{
  "num_hidden_layers": 12,
  "hidden_size": 448,
  "num_attention_heads": 7,
  "num_key_value_heads": 7,
  "head_dim": 64,
  "intermediate_size": 1344,
  "vocab_size": 32000,
  "hidden_act": "tanh_gelu",
  "norm": "layernorm",
  "norm_place": "pre",
  "norm_eps": 1e-05,
  "positions": "learned",
  "qk_norm": false,
  "attn_scale": 0.125,
  "bias": "all",
  "tie_word_embeddings": true,
  "parallel_block": false,
  "init": "normal",
  "init_std_qkv": 0.0197,
  "init_std_o": 0.00402,
  "init_std_up": 0.0197,
  "init_std_down": 0.00402,
  "optimizer": "muon_variant",
  "learning_rate": 0.0144,
  "lr_mult_o": 1.5,
  "lr_mult_down": 1.5,
  "beta1": 0.93,
  "lr_head": 0.00381,
  "warmup_steps": 200,
  "schedule": "wsd",
  "decay_fraction": 0.689,
  "decay_shape": "sqrt",
  "final_lr_fraction": 0.05,
  "batch_tokens": 65536,
  "max_seq_len": 512,
  "doc_mask": true,
  "train_tokens": 692600000,
  "max_steps": 10569,
  "dataset": "wikipedia_en"
}
MLP neurons of a small language model. Each row is named by its layer, matrix (down: output weights) and neuron, and shows model dimensions 16-207. Each number is 500 + 25 x the weight over its row's rms, rounded and kept within 0 to 999. Numbers have three digits each.
After each neuron's rows, "fires before" lists the tokens most often just after its 100 highest values on Wikipedia text that the model never trained on.

L2.down157:476506495524508480453495513517510469563515491493473532520484466495480512515503442531509536455514474504496481515496491498532485488511477504510487489496550505496521515553481523516495514472483490506508501515484465447501515536477486488466518510472518470485472464514512454498489479491499518523513481490474508489477474472507566528529522513460512502504479510513490516506479486505533492464447474463472517506490514503515497550489511479473502500491478495468486525460531517459492509479493491529483511502515541516466484490460499520462570551495498503525456489496509533510472516532508501510
fires before: " |", "\n", " ", " ±%", " %", " Goals"

L3.down957:466492493454455485499498520522498514460484534517460497478477457493544545527493507483535487513517501509506514529528503508452519472481509499519474481523519516538487500481533452490513485492525475483501508473494472478528482507513505519505495472497503535510476516482498534435466518546462520522532523483526483516497532499525475532509485487480484476475526499523446472467485523517557523513471456502502473509515466485453499464507450513510471498528489494476525504500452544510515532520516510492505489472496497489478501514515541523501502495488498533493519541518526566518525496501534473497
fires before: " |", "/", " and"

L2.down344:474490511513502492513439524506529478508521510482514517483490522563491494509548448501538469460481529531494475541545467468526513546477488506527485477488499489507514522526488506485427477547516490530511471497534472513495540509484518490508478485496509542499495503494474527443478508494565500516517528519464518487506443501484466523489528543492557510446502531498491496512522522501512467464491499493526520457499481488514520522509488496505480518572532503435500480459503505486505442493450523502494487537488466487489461497498486503498526529537541527494467510501463495483487470478542537509
fires before: " |", " (", ")", ",", " were"

L3.down139:486519508457539539483543519480541507477501509501522521551526442510510455489487497557507438520525498510533471489514488493487503515540510499503512522515498516513526485505522490495499470565516490555472487501530499494519486509508548490482515512480413480522473522497525478462514511519512466531493525472532449480510531485471448525478458469506538481483484502530510520462467514505481497490481518482478511508512517517487510476511487467543541485528478541486511543511504494510507513507475477528514526485479485476468522495464524552475543482425497485494495509455493486530513493485499506540
fires before: " |", "\n", " 0"

L5.down631:518444497502519517456489517527491483510520469506474515494477488518435534523473510518516485466482526519446496534530528445482502506487508472495513481533496494489519488507520455473491534546531481480516522499541470518447493487457542548487523489521505481520470459465456477508474486521467512535535533519489513472521481478515510518516501538499526563464511506453541490523502530468489540471480434508520511512502515467494500521500494521486471468528540504503512497445511489521492519465530517492524506493462508464467514492493464515518534524511551496519455495519494512508472508480511487488
fires before: " |"

L5.down869:511500494506481478468551494553485525480500510503473484525487460479493440502487514469530478459505472465494531543481505501500526518493506571475482524512481473510490499507492479509474516534462478506501492483499477480450494509505519498546476523503515501487530512499463506528499452481467480513536527471436545466467496516510536485494527505539496571510495529520502477504477555516517490514455513497558460503549510503509507470474457525526433485475504496455538481505471517525531531458470502517495468508496527523516530499528534503486529504495438472485536507498469543539506517500517523453
fires before: " |", ")", ",", "\n", "."

L2.down1235:511500494544476497482507522507503496505517494438545539528494499470512480506478492547497492495522503506514510490454502505493478509501523492453494517486457474520527533479493451498501506548512490500471479478490507500462500523442452558482471492515525509470474466523464500500479466521517524532559537464499499489533542475481529473538512490534481510517460530493522495515509497519492462514473522534485490503494496455494506528498485547498494502490481488520524467476478472516537493515474527565517512497488542477465492464493525509522514481459498507547547552533458500495500516493493510488
fires before: " |", ".", ")"

L4.down681:508496487503517512514482524532445503509485473496484489518507474489473506462537455502522475488498532497484503516457509459460476477454522475500515512470550517512451510548498502523490507567503513456483510468524522529484497517467499478453538477530470508493491457503488503517488530496502490515452462518493523522477478478479485546500444485497532515486468526523493469447509471504524511486486546502525492458483470485485537494499497517493528507502476469474482473486505531469493474509544496525478503523512490498446527507462528524537554516464514497537521516489480502515495531533544506513
fires before: " |", " ", "\n", " file"

L3.down56:544494501519498507470487478495524451499491494500498520496530468480532484541448437464480475501467499549501556483520464517501520507516468529497503485511543521476526566520467508492521501561503489462498510502539505489473472463487480490515495471513491507529491504522499517487477503498507477491476511486479443457495528453464464520493527500490493501550492522554527486519480518493510510492473516513522483506425507490498480481494517516464539537516451478493468480497553537496494458494499558511493519563500509518479513481502503499499480498452513526495522488491498526494534530537501492504
fires before: " |", " 1"

L5.down380:498521511504512517510501497522513520476491485498497481507540480491528511541542489516514459503483500472504495525526510528503506492488503491480504514507527483479516535513483491518471501458504519489491493516503549470489507498515459461463583542474509531513511495506498496488474540512455509536478525504463527473504483522472502525474492508505476543505507474497535494503441517486449520467482516459490480501455471490561553522510501465485509495450503481478506500482462522461494464513484471508504467468529516543527502499532544515514478529525486523517504519532479487484498546497500497489
fires before: "'", " |", "us", ")"

L2.down393:492521498461474512523490491539509504499532519498463524511471522529516471524486501485489478457490516496505487492521458499535531542489502551494502514503491504514509528482535471482500506541454457508517537498516497527497500492525509500483507508501451515505487482522531516522484505553471489518527536481520538516517483469524519555509512502485526493503515509489545463486488518512477522504502475518499535538532495473518485459512498512495497525506484492482515463506505531483526486459508514443505465503481553511513480483487485539512468478510480504466520530466519466517471527527492465489
fires before: " |", " of", " season"

L2.down352:490503512530495468509474487544473474483480556476501504484506533524503515505479507510493521498500524526470506483496515469524462496502469522517513485528480486513495524462449483484536469514501522491521544512548506487510532524499509467523494503547527538520491411504490489509518453506481522491525519514440513469485498506499494431553513498495466502480526494440515491472454481551469505491519466537515460486526479496468519474504567470504495524522511482511482449484548522492526482487495509532459475517460508486512524507482463508499529494527520500490511497516496507474477483517505523499
fires before: " |", ",978", "–21"

L2.down545:508507520500511463528511453543500472541502492505505487520520517548496521516519464495479461494508496534490503501493502453492522486472509478504505520501482488487446485501507498481493507496485516538459504493521542477510507475497523501504503494494489452510498552486477523476481568511571520478512551491515475485470510519496491491542529476481512481492498477513477512496514449481449516467496450468474484488488529520529503477506492470491512508485520473466496519486446505496488526492498457446519488508475514522491516481491469519519478529561528528462530487490522530512527504477534496504
fires before: " |", " of", " or", " size", ")"

L5.down1264:496473541537550504509493506493503506504529500513531468526482510511500527513503537505491476500487487533484446499528507513448535489504502512481530488487487491469485551485486499486508494516495513397446545507500479516489515522506485481482520495484516530524505484514480518527565506536488523447493500539479507497507469511450526505477485478496491465501536473520507504479526525477505499505500477489486446490491501469513507482494511490489514497453519538479504458482474524510526506491468486494494533509499506473524526497489502485504487514511514499498493497470512512526479523492517492498
fires before: "\n", " The", " It", " During", " However", " In"

L8.down560:505505457513486532482502475548461541519463492479464512494466493547482522470521508465467457452511503499508497511513499496466531545504450453532491487545540525483490503486532515510487530512478502459471497469505527534475523534462500518508500474469510511455498491498524485491515514497512494528487477494523525510486524464513522541520506524515507528473527535493538464477504513493482524488507457505485491522555502479570501505536418471473460492516512484509504498497506515525516544473526523507532489517490499519499483491473477488448518544521520472499461518527474485526473539487496489531
fires before: " |", " of", " -"

L5.down749:487501543530522457455494545552526511502512533478490496536507528512493538479458522477531528554507498489532498537529508493529502475508510516476515483485505528488528529485511492525524456518492525508501530474492477443497446521480500497507512544482472512513456515505499508473473424510518480498481464476507546492489499449544491538560518494556522496504470475521506483520523532473524452506511532502489475459515507521509504489507509524497459501505491530507498537505522507515494494492513470452514492482471482523477465456501502528518510504492475510504495517495524496538519503543500456491
fires before: ".", " \"", " |", " Candidate", " Title", "|"

L8.down1159:516504547493548503499522530534506498530500516566478511477508510485485492517516490514479494513478478524489544452499473521472496503485496463483473464525471519500468508481526514536494464520479465484481507485486506476524513492474494492493499501492498469476489498530562509491475474501499520518488502513486557494502466507481509499504508526494494508488497535460500489509506520518455499494512522528463510481524467489508531474497489516530509525490487460476542496536487469503527506466480502499505486482482483486554511518563481481490503526564533503472490477502529503528456521549492464511
fires before: " |", "46", "39"

L4.down671:509531536490479495433503487526508501469473507483511503468463463467531529459508494481446483554533524480486456509462529514525524537448506497506459512472478524517534510475490496484499530510486451473497537496479530521475457536506464496444511478483512521519459511490508535539493508478503499484480520489499485521502470476511474495497455510461461527495523463492485485488468485546516494514521472493499481517510489509517486522523473531484512518504500506536484492497500514512461475443471535547505507485502480553489487531486499513456521514473497490535529562527541513583516496525539485521
fires before: "'", ":", "(", " |", ")"

L5.down1030:530456489492485533487456524504477499513499548484506540566481494454503540525524508539499521520502487444495535528509461460494502473449475509471481511522514530535494491515519467525520479508492487504482541547487503480476514475487486485497506552550502531484531487495473461480513494546489504517467520523537500489495504507484518525514503534500469472467488502564479498476449489476517516490455520503521478488513524585527432517530505497515490500498511497478522528503519494498477504518478538487545510498505477511527498530512480478535473529505436538473519523540512528515498511506538494483
fires before: " |", "|", "\n", "No", ";"

L2.down1012:479535506461537435497508512514475484524557542540505464467502501507510483485488531494452496517473529482477483484489533482515468496519502472483497476524490548490476508502496482516521449532517519546500483511530516506462471535493520487507459479469531474500497492488499512489521555520528477493560512521536499473482532492522487495520492498477520506500486526492480464562501468456452531512445530498509435468516530514487501490479476479465539493454494518517490504505445533511539468499486497497526563459510495515513549472478459479472481524496520536516520511470510497524515492499525448486
fires before: " |"

L4.down569:505478475502493522523517530496481496474495543492447503461465502471503491531529509473516467554532483465485477467471521542516552525472500483505476531512538507534503504461464500525495484524507546521454491546505529522482526530528511501464515502495467544469518499499507464491518507472484512478495511485493507486475542552507501504502511502516512505473515452514489539514493508492472501478539488495457481522484507519488468472543503499524476531519497540496525489506505476494449533464499485548544479481529529483448486574528501496504487468512467455467491531508532508507501506471464468499
fires before: "\n", " |", " "

L4.down1099:523522466468484545524494502494463523474470529480445494506476472451492490508484529487525472452535491487494476479458493480495469483470504548486510482487481507506559470504488437507505511551532532508512491505507499466536538555546473502517492512481499492466486487514544521536522472521494490485508513495491502491524487501514520497500503540509515519483487471500486494497441529497513475490462519541497476497507524469502497516526518511517507550483424475502522508515470515535522532502478505465518469504518509561508485462518505491504477495453483487550484556519457493531476484486462510447
fires before: " |", ")"

L3.down540:507524513520514466476494512480510499509517477467528446512541496485517491537545474542474508482482505479542501567500523524489515502520503448476484499520464460523496495493502512516503476504517527518453459514463528466543496494501475514444500495508448504469467460548508510518519542478496523488510479504479523488495476447489474474536465485513510476528485460504523514466456502522534496450487491464478469457503497523579461530514508514517517526523509466524530497469475542447490505498495519507497524510490529473521478495531488510497541492498492465480535499490474530542548497487515540490
fires before: " |", " Goals", "\n", " the"

L3.down206:502502524473494483498469497516496487486501493483495501497492519493491552489523499519511519473449503520467549523488572568495487493568505496494507493502494486501516492467512527467512510506538499541496511488562514512466513510496483491496462481525453519523484498509490499473515468524523489478520488520479517457456505468489452487523515497511502530524512468483509494509479526481525477495520472498473499518519451511493511536545537531491495474488548487494504517452467478482516521513553495526455495479515508508482495473550531518500519464496479495522529514539523524487510533497447495499
fires before: " |", " of", " PM"

L8.down308:501500531500508534481517516495493527489511478491516450517467497540504519511500477494510511467514514495490464492491528549494535514451501519496517531512499528494507498479499459520522543544537522457492523506480519539486542575491435511514529429477486535524483503523499531486498498506464465489504496496476522507496457497518483527515475495512464509473515535472457474481485539526512486504516506515507477503484480490544507490501526502560508511480488478485446501506504524493494494504513474519505512451511559501476495545493503485497509462491494544516514521495524495463492485512538535436
fires before: "\n", "-", "("

L4.down202:505477502483485527510514505482493512493487525515458514540534464474494460468506486518518485511438466474519562500515515534478480502492461484453519515526507467532509502500478503487491516478503528483499512518562521506418507503490459486504534515512481539528493474495516496464509528486495496519536517485511508509500528513488500543515489468538533518535486521486503519487473488547486462526504467487504503481509480542483503498466492458492515535515491509471585452522501502449515503536541532513518571502485454435535533513517485468484511518506517539469516482488498513533500518511494497497
fires before: " |", " —", " "

L3.down64:470472468510514515520522501452532500532504510516494528501532540488476496540494506468526503513485456495524491496490494483514501500507534452495502526510531516506493511537471504498500505502575526476526512515505516507493560524515479524482551486524489564490478505507540518507526472545485512551497451464518541461468492520524530494481476517513511506480488506503533498518521507504508526531472506460498455530511497511519469491479477547543463471438520549516527502500482535479486530484533561525515535466531454451506556532509504488507526468510475495515505483463516459463535533508472495507
fires before: " |", "\n", "|", " ", " 4"

L4.down189:492502525536491454461471487515491487490498485491498503533477478492500541534524457471535497477504532536488526482525494500492526563478450525526503484494451537492493540526481546527458508529519523499509507475502513491540499470474559507470493536507517497505530471507485510460503476475514501519466436512472506479484484518500499527506544507482495510491518503483536528468480527467520521488499498497473463470478526483506539487504485514495493506496539482487467530489457537461500543503550538531474529460497539494544491532529489481512481447540504474524505496448515500516501494483460501518
fires before: ")", " in", " (", " (1"

L3.down945:476485552473516502497490559486456497470518507486510533517503494487506501500512508512454483488517513525450486519528474515489515522547526469519475499520474473494493428524508468487493496544465529513523482510468501531507481478484491465464479496493492517499525461468523489431502493484464469469484501507517481521505503512518476506477486505464486489504457475520525540523524524447508491487512540491516494483470500511509485535481471498483508450468509521469465493500454538489517470599476528549509526464502505533486546511440492513513520487533499506479517505493531511500495478468524503490
fires before: " |", ":", " companies"

L8.down716:451510523498512505454478460546483509515478484519522474530477480494511534516547490522527508520484497489515504514480516493482525477499518461488481450520496489477458537503480489504502483499529506464519520522479494513498513524515442495500531515544486498530479514502485522497491499538463510530446484515478517499493500540500511477480490491489520504529528531516457482500488487514478496499493490490493444484458487494472491522550536497500515514484505570502524491485499519517490530490476542495481515472475561492505495509503520472509493532488506526519551511527546546479521496483514520477
fires before: "\n", " |"

L4.down955:480465535492504453488506520467512471493504485526517521500518520506487496523514498503536515498513516503494536564485466495512491524549468515514513531504508504463487498543465479502497477526494521482502534506505459548499453482494499468520443532530521495541471468524543519455498531503482516514492478509500549535514498497564497508498516508470446488515502505507519485500562483486499499520497510539514482515480517513472497463509502479538492496519518539484506473487530467493488474534491483549525434511475532493483482527490491524513523538497502526498473509489499490500526496519512476501
fires before: " |", ".", ";", ":", " was", " and"

L8.down659:487474445495491508519517482499490519464512500473438571511495510515484522489534523520532492533509502493448491509504474507480485478522484511490460509464499493485555505574569455481466445492467514562513541471496467446497456446476501492534489512485487547502540518519470497475483499515481491508548476528482500523542465475546514526495524514536506511482480470514470497511504509492488525493503447524484504514481527482512561524511479508475495483499482493491457534491486487515457472515483501535519488489514476503508475505482497521525519527514480482472474477484500499506531451546553499481
fires before: "==", " and", " was", " ==", " life", " graduated"

L8.down1289:491597532489470508527476471465497533516503489533481534549478497464488531507499462502521529488480530489463514482485511483461510485517482517500524485502485474530467479504479494489525451473523526485458557483479508609513500550476464533522514512507515506488554470480509512480485485480504518499484492533493497457500532502508498504529466501497485531494493534528468510522568529515514459529494506491445502477466508463499521508484496549517481499500516531515502536474535512491562513495550542499515466536451500498497502506485513547515506489520504505489501537457533530506501476468500476476
fires before: ":"

L2.down1299:476491481489516516482504454465523477457444465481483534495543494473522467454501537537488481496482522450463481505530520495509543417528478546466500490499509483520525512495482539527490469491507534485493506520498448525518508478494524497475528447497508495545505498481486539505467501518497524516503513549486502520532465470474504490481511490475523490506500487479542513495578477518497559481517514481486499409516519485452521499553501500514488496456502497472501501498506493500515505507482466499488523505527455496478471489524519497529460481485498476490483484496534528481510494496511507509
fires before: " to", "s", ".", "vit"

L2.down910:526484522535531463514522496555521492511496507513501474453519496504500510549508469542474508517527481540519494543465475463527517476543518510535468502521489491473502469458489455503503518517510494465534515484482493495533487443469553506530479484525500490546492516495491548503475516513489479469509506466449508521493516486559494451491531476507522491491448586457510447510513517513517505540514516468540518482485512501499498490549464509508493464527521497487497469478508522539488484485455527523499472496467529477492468443553509485513477488498521513499461493494486504469487470466506474507
fires before: " |", " 22"

L5.down1099:420538532514504521484517480526492506470429504450556494499499501504552527499505485515486519514496506496498498524485516486481512551508507512495514484463508494511496494461534506481481485510511492380489510445501504507492482515477507532530517513511475519556530514551509494497517495518495528474512504518481514486511509485508496468493473471528475479530484498491476511454526534513488452510520477517475509482486506506506483440500515507528516514462483525463522528502518507543521467528495492483512486499471522484481520502514460519468495525526516565505510499488488504508511473492545529513
fires before: "\n"

L5.down1220:513531468497516541481517508534506498509518514483476538513482484523473504536512465575491518530489548491540497530512507478511511511472482470526466530525459506462496469490506446469522511526508445521495517503494451477515532498483514484454540489487520462514529485537474491487480510536469527517485478509486481485525499534478537525483468514485458470475516490524502521476476538452500514498459493497576502465456525527507476512550514509511519504469512492496467523456502502516475510511488533498520525490495557473505453535511492488507510537514472479507502547528506489467517530486500444536
fires before: " |", " 0", ".", "\n", " 1", " 2"

L8.down621:516520514513523477494512535499532495512500528482487502505488495495477548540502492526477504446475507493488470564435461495511488458479491481518542519457488489521513475520490483545496476502517478525566517489466452500517500499496526467478499514529464463495513529511493503446445464509524464476519489459490492511478533477526494496474495532484549475453532511497509497490498518525520469519492457518500504516490509475467506481511496474478554536531501445502466515487461492509486474505497484550475500502514526466523490507472502521500531532514477494483493499490485492506506532494545483529
fires before: " |", "\n", " minutes"

L8.down377:494500508488517505495515518485477524455487503507488549535471528491466517554488487514508506482491527469527526495506466534515480516539503486541512521530482515479511524518520535560535480545533486454464520510521530510496485539517482494524544543479487520491518517484538505553527466532475525482512449497516495493494537499510562505477480504529509503534497491499505465516494535479569511496490513501541485469497484532487510510502438482495452503506475516493470521479484555444526523491500511427532527482501473493542524503545512492499524508559510525493524507480454466492477528455501480492
fires before: ":", "N", " |"

L5.down1242:529472503471546493509504490461484521483479450547498523512475472544544498514473545532493490473533546476561515496524516496476490473447516519505522497499497473493512531469495509507503484516484509502479503497448500494433504457507476522494472511492475489475502513482543540493474513484482474466532491501479555481548478496478513511522503459489468518466488464510476529538434469488521456499446549475490481471517533474491501500508494513525510506493478493465563504470506490514517521513527516520476482497487528538470506495543557501515481518496461534496495468534465486494506533479511547463
fires before: " |", " in"

L2.down604:502458522521506524479451530476522507519484502496518474503522498540483517496483472484480527485502495490487492500507516439525499460515501497525514491524518512496507480535472521517494514485476486462499463496501522496487483495491482519500491496531542464481491483477516495470483540524501515526486493554488514540513549499534472510515522457491503516533571506474514471492521490489503499507502522495547515468516476508537514508529517487498491514503483534485497491501495453468523513499510507464506477468496513490517463463506511485482555508473496445516518528485463481508478459486529504503
fires before: " |", ",", ";", "'"

L4.down154:495479491503511500500496507513521461498510462504449551490526476548492497508497508494520500499463508476464475481504500494487487509460452463498503529491501480422479491508491485466510450510526517479511486535471522491493538540512479508522479518487516518512492509469472516485486470507468504548490519496504488491490503490509480507519454429512499497483501476492476485468485568509455474503495498487513475509531500502497449472474497502514502489523495544462504515515503520529521476484488526506500506479479526505501516542496525542467491485503494541499481527510515522483482487496514564526
fires before: " |", " Attendance"

L2.down859:491479459497487482527539470519467554497515530497526486492523480485508499491523519522516482498503467483485518513503534476522502517503542508549521533513497474464486552468468515518519540482482495501524529494514527494511451515459475503509532497492491484514517509474499531470489559493490490517516494542490507487468483520521487524483514523511474478494525528493501500543539490526529490532476519469483505494541528545509456487498549503483506464509510482490556544491485431524487494464496515494520501507516510502506452445519489553502459489490504546540465556506490543493474490476503504519
fires before: " as", " for", " to"

L3.down187:466484487531501472511517530554506495556557500496521526544490517513514505513499475473466501505493470504465510502478488505503485495463492478488487500515528544457475568470539529502543499498477518496512523507533494459499542519482499461522505475513541480471536464482502488526502524525483502513476473482481521525500435538494529514495527504521525534465506513479515519431548542520476537501512479489513496515520512521486488501495504470495538492505468439516469503533489549495521503495498499504447512525495501554570490521476474530483509510506541507464515478493499473493512508465509494486
fires before: " |", "\n"

L3.down947:517497512487496487520517481502493486491508498519500502531481465460493485488462504524506458537494524498453483482504546492488510521455486510529517483522492509482512497481486478510523502490513539476507548535524515494493531513475493530491506517507494520514549469501487504522515462484459539495516497444484534449444475515516510460436521516516510509470485493525486517519481527487529487520499491535477519504496492482474472526529513498453454506453511503492540520463508514497500514465505527508515475531516511497518510560499513470496513501505465486459520505478512496477508494519443528442
fires before: " |", "\n", "|"

L8.down183:494544441485485542534484451522503479498461490523498493522519495483539541504506531488521510469463456481502519499477506491507552511497487535510474547526487465467517534481424508522563495528522449505545501516565539498469493530477535475502493490528528514508561532492476503475455524530513437510482490465558462493502477486486506505486485508488482483481520520527498501514478510540524539531496477513471495494482492486529443515544495505473492526497469505482545496503504515533480497491487476474479494537540492529474470502524516525486491509457519528469509485501498489477496508465547507492
fires before: "\n", " to", ":", " |"

L3.down1237:495491503537487475460538448543499462525561496452513528507522534503539540459488479510478526467480476544459543513501487452542506499469490505504487476473497471543514527485506506513489489506548496411460505483513504467495479492495463498499465472474481523465475483472503507477490480536521478468503515524453517499483503518499519525485493480514466496500470502492519475506506521537520478490510479450546491527469468449485524519530511492527484474536515492479497483451537506532510519507561508473512483544511500519496482527513453480470502518488534511516499529506550481536542450492519479489
fires before: " |", ";", " 18", " Attendance"

L2.down66:526498522478529463470540471535523528464495499545512467496527460503463510530489458533505468515502507501504537495511477487497546500506494466487504532499496519461506545499518506538515507548482452492516461508528508468547466537506558515526471549494471477482482494473510495520484526489495486541472511512496496463495515465452486520508510498458477482545486473526490546522528526502474503487479524471486481519484531526529493425505507501481499455541470539508477501511461527518490486471477506487554477527540474534517551501498512507519449496483504543536516500501519558517521529497502527471
fires before: " |"

L3.down1021:513460490517497446523417503519487470524540482548491518489478475493511495431463490499511558503529503499508484507493494477513500518489550522505466486528493468490487540522527475543554484444487510512499520508504487471509501504485518509512558502512507485509494478495566495510497479497518497498486516501515533519509528526480507503484503497508506542497466519457558461497523536463464512488483486511482474518514478497470491530515482504474525498482486473519463505523484452501548506487509506553481514531499479503478491488495480522437480502458496520497457494557482503524516473527491505514
fires before: " |", "\n", " in"

L5.down693:528504512503488581511522512490458523491474504500503477534526503500495497532477492518471465535517539466497480483458489520478522490538480516495492452507505526462498535484509502530494488497517506515538493496471485516524520499547466528471497456478465484521513530525517487501502501472533524494510515499469483543514480533522510471495514528474508507515544492530465507522515524534487562469472505495484512514458509521477495466501495524508505473529441513519501503541492513456509489474507488485498462524489491478471494528507504518551572504494526467511514491514533484498483478528460507499
fires before: ",", ".", " to", " of"

L8.down1100:489484483504543530489525490478526529504500505507489515483495498471502570476473526525469457436477522482478520553491482533466517469511513488489506516533446501488486504517509460481509462533541468517507513508507493481488476519510500492507494453492461532470517529495543504517518496491527494521444484503495518515510516498482531458506472515491459483486503442510501474544535510499466491545480512539514508487460508525494542512481548537480529489531521525520512513469524525518517552494520516507517512538481554476534486487465522545488503473486483493475476489543444513474524495493456505516
fires before: " |", ".", ":"

L5.down432:492494466496479488462525496482503488499536491474504565450492485487437470504483492515513492482477480445481451475470481520513480494513530490543514502538482484466507501476501479494510534489472515472508512499503523466487508532496493481530522498500484510514465486515501468447459501530467511491529504524488503500459514508530512542517511520515535508495497496547524522494481549487501496515472531484506503486509491501516504483536494498489443490495507500520530479472457494448543526505490530508525468493529514514538508536486504458550526511519513549499538483508468522495462500506511480553
fires before: " |", "\n", "|", "|---|---|", " Qualification"

L4.down48:521437494493476509466486524486483527484502477480506528482456489501512487488539488499510522479521501508531527526494500510471493487499466500506525488517483522449490487488510481501527491488503547499513517482517486492475527484524523470455516521481488494500486537458493508483498528529491497515491521482519496514513463474551466546516493457456514481478494476568498502467485511553507473486455508523534474491507498516502516451523508490487494485538505466514491524509504472480522490497504488480514512496533499505515493561517501536475495515519498498472489498489499505505479507483432497492
fires before: " States", " Kingdom", ":", "\n"

L3.down440:505453467502562535499511505469482488506498520479479483490497508485516495535513505500502517513485474444520496477477502501490514501466476497537506485468496488498511494485522486488541495530503512549468463515485468502499548549508490500485526490557504516480476487455509470497520491474486505494508482492528486474486472502537518523519509509520536516495507502469516541462519525495525519544520473492509480514510496531498502468485509493536501492504505514493523532512553501510508503502477501521503484504524547494487486546456499462495499474517495488510480495449502461427507519478491469493
fires before: "\n", " |", " "

L4.down804:496515473490548542489503522440513483482457494491519497530550485496500498462526489547496515488490489515515447460485498526516494498502516482491474485528483452449493541550514514488508471507544523538492505488458502508528484503495495523494526503494468469480462519463536444469461531454492499475507519481511497530479498446480495528520536527487510511478488522486515513479514501494466544463514514482437487517519486508520486576529531492517528520514472516468517512518510517524542452459518529557481482522501506484485527460520479522488519497467485488471486511438499530463532462491494513502
fires before: " |"

L4.down36:492527488465521489453479528494473504534544512503501494494535489500505450522508494526543491499479456481449515546538567494545472479485484510512535488528504521490503547465496464496476507477494491478535482526484530518474464459522499508516514512497473473544458464444518562480459497490482481486509489551513523491518524505450484479513524476517495495534499503479488479467477514524454524505456456497492500481505504529456497520523515503489496479471548517501535495492480526493521493516494508492510499471543470492542517450460489490529520529524520470503517526515532546480448516485496485484
fires before: " |", " —", " 0"

L2.down455:532477456465478544501517488493527515489518475512511498542462491495526542471499484510505504512535494493520512508494504477536526519532478485441485512518480480513524531503507453471525450508508496521489510523455492479494515493522450480459512467476479487504496547489488460502467491521478491475516535499524465472520512466537550532503460475470469450503518501516505497500478510513506495512489465523516519510517487493483501499508456475497544500474519473509461542483482484517488534505509503552511487471483486500459493527480513513479483510427477484534461523531491520511530504489499505552
fires before: " |", "'", " kg", " on"

L8.down433:513513514488509522463496522481480478516494531541457468517483472532508494519486516534475458526544508502537496483527517485465487507516464508504516478442499478502502536542458497487522548508480545521473487535487480515480512472498469493488522476566542542479488489481472493501520548453528495501503505523524502515534507491491478510454521505496544499470530519491496482511518511473499487538479448533477492473525492528461519511506521516483505497502494532483483504481498529497493481490503481514540531475505472482488508539495502493537494509479490496531517487509537473502521514555488510464
fires before: "\n", " The", " He", " It", " In"

L3.down743:517482515463473505499518518546523473474528521510485477513468492504493519475482526523513519550500462488516477560521518503483475473528494517484499462511515523480499515453538508544536475529445512527554501473504524505450500473504511513515513464516522513520508538471517506520508509535516493541525523458467467488499474484492464490491515506498516522500549460500488478484495476462480465498464509478567507533517461478484498558478464516480472464455498474537522556475514510494502533520520517466497547520486526482502497515502552516488445551471503483474506468502470470481485471519452481472
fires before: " States", " in", " Kingdom", "color", "fin"